From a checkpoint of a small transformer trained on Wikipedia: MLP 896 tanh GELU, 3183 steps.
MLP neurons of a small language model. Each row is named by its layer, matrix (up: input weights) and neuron, and shows model dimensions 16-143. Each number is 128 + 24 x the weight over its row's rms, rounded and kept within 0 to 255. Numbers have three digits each.
After each neuron's rows, "fires after" lists the tokens most often just before its 100 highest values on Wikipedia text that the model never trained on; "fires on" lists the tokens most often at its 100 highest values on Wikipedia text that the model never trained on.

L2.up769:126132112093091144152174158162145128138113095116153130123101122146104144113115193099134133150106132161134137115121122134111094145137125132104088090154099138080120164145117093119147144095154140091157150140109151095143124153088088153138082114111160159108127106147104160121132096113124115110099096133153165110091151095136109119144150176137102138151111143139149138141143091132103135111155
fires after: " B", " Ch", "H", "mp", "ron"
fires on: "ic", "e", "c", "ac", "re"

L7.up701:129147099109104153120147130160137147116138071082156107125100146124093163099138166139120122120096116142096145138116120108078138080132131123110122120117143176193131119117149105167151151125101117113146148172090124151114111160143091137092114138105169137091130092115139141119159116091107156095091105121161130118120135104114112169148166183161136162138126108107106132161135093162115180098123
fires after: " I", "he", " Fran", "es", "er"
fires on: "l", "c", "r", "w"

L7.up466:097135169116148136130128140102129152149096111114121084123105145123127113098134109162137127099105118155122177121122092122122128130145131118151120102074122126127110143126151121122126146123182103124156126149094114107090138097135142130119099161124117140127109090173162155095118126102081146097131103067164179125065152095127124156132132135133146139192123091069129124124109120158143107145142
fires after: " c", " H", " w", "c", " h", "P"
fires on: "ol", "he", "eb"

L4.up704:141115100095149109140124119117130137132122144069181119093132149163088152074104105136101132147126106138151165119142102113133139110147158124119097082106113123072128098132116128115113136079145131093175142163139134131106126125096161121126102101113181118113113085119107153126161086116122097102136124149158154094125140135149128137140119137145111127177144127158126133147124132138124110103166
fires after: " b", " med", " Ch", " B", " ind", "mp"
fires on: "ic", "ish", "i", "al", "est"

L2.up661:124148117101121124147183143133122149105153103119112095138110130102106116063156105159099149072123063114138163125165126145157125116158139122078141116124108165131139166125119106126123126084126133143153094128142150116149113110137173134120110112117114163121124066172128139089140128119108084120126091113123119128060162078084145174152116135080126139143112076080115150187112125114144097163123
fires after: " H", "up", "c", "ri", "p", " h"
fires on: "ra", "al", "er", "ro", "r", "ou"

L7.up558:107106147112115145176151147189128090092122115126125108147130133129095142097145122164143119103106120131151141128168137131086152141144137125131121145154138131097191124122134121119114136094145104092179109179108149107103101133136180141148158167126141157133102066131127168101105140103081131117155112094097160118111126059129104170151126152126136127214149101120122133148136077124123082151107
fires after: " g", " call", " H", " h", " G"
fires on: "l", "ed", "ol", "o", "old", " –"

L5.up158:147131118120166130143152129101129117128138131114127121134126103104085151094130090135100136122109129109103168160098137158092141136134165109124139097090163145130141093100133074172134119093105137151138112171115135075137148161068189146116102142097161110178100121165113172109100112097087113125150119113127113130072100121119125117134147147095143157135140088102102145169114099099124124145122
fires after: " l", " C", " c", " G", " cl"
fires on: "a", "."

L2.up546:106097109113136108179137154168122152102113124085173098147095144166077126120131134130141148133136117132142144149175102127117152157157149134166113125128134151137127098095174103108138144100156133138148162122127168080154145155138125146115105110101106124096125132113150129147154131103060144133176109113076133102063145122152118140130133141118129157134138136136104132142130083106107118099110
fires after: "and", " d", "iv", " D", " M"
fires on: "id", "c", "n", "ic"

L5.up669:121149092118109134144117124160167166108145101055163130090130156108108115092138147138124174113141135178107131175120123120114156120135141102129069131109134133140141097123159115159106161138120180143140116167129158116170111140119153148154138095129119144123135135108120132130134141097101119132137117136118092096112170112161146137136145143091083141084154133126133109141081106135156139136159
fires after: "and", " D", "ind", " Dav", "ad", " J"
fires on: "is", "id", "i", "er", "e", "os"

L4.up223:151121074104117134112130096097103145135135081078128087146085135123104181103089109121113148102126088148099161168116114130092152154155140094177135132066148137174118095109177127170125110098145157129142131152147141126110102170090167166140134170104116142133102114177152110122147144091119138107152117129128115142106132130097154124098186138137130126117165151110086099141132137112113096134124
fires after: " G", " J", " T", " t"
fires on: ".", "ec", " bec", "a"

L2.up248:107099100102139102156134114122120099079154073111144111130102137112107114110089137154114141110135138134118115158170093124110165111149140086150080158116137142154136109091138064151173141131050132100167124119108195127115137137139142103154099133085136171127128114129146122115109134158123133106125099121125131154087124145129113147141121141129109158113140095098140130141117135141134095126113
fires after: " C", "C", "and", " Cal", " Cl", "amb"
fires on: "l", "or", "id", "if", "o"

L7.up184:115106090112121113129134106134161132159167116086176135138109105139127178146108150144150137107113104184127116123093071157112148063158147154133137055132103135172130128102133113115124156116133149161149154155149100141104098120128074137127126144112172168110129148143101158110110120090163134108094146105153170072108110120137097139172153104114135114136139090123138127144106136105094131149158
fires after: " ar", " Ar", " I", "ober", " Gr"
fires on: "t", "r", "ound", "l"

L4.up61:081131083106138115128132118171134091129114128078138124123107164137085148122114165127111143131101134158095144146121120147099152093156123149166120126154125168146124076118150098129135147133134118123194114162107227121121122135130137127127177107103163141076109122121145114114110109071081132131116117108108105121112118100109113159142155113139130147127117105111128125107089131151135159106143
fires after: " D", " d", " G", " Sc", " ind", " Dav"
fires on: "id", "i", "an", "o", "ic", "isc"

L5.up2:109093129112155126118120132110139146123146145118128126153116098137155167142126166122134181126110124149123090144092122162179104159142140137146113096082093143110165129114193133154105171133148161079146089119128111114130097154127102136143087165085143093172125148122103157125109118077111175127122104095114149144132141133116153108126145142115129135145131125107182190129150154124122119067143
fires after: " L", " l", " J", " s"
fires on: "ove", "ad", "ames", "ed", "od", "3"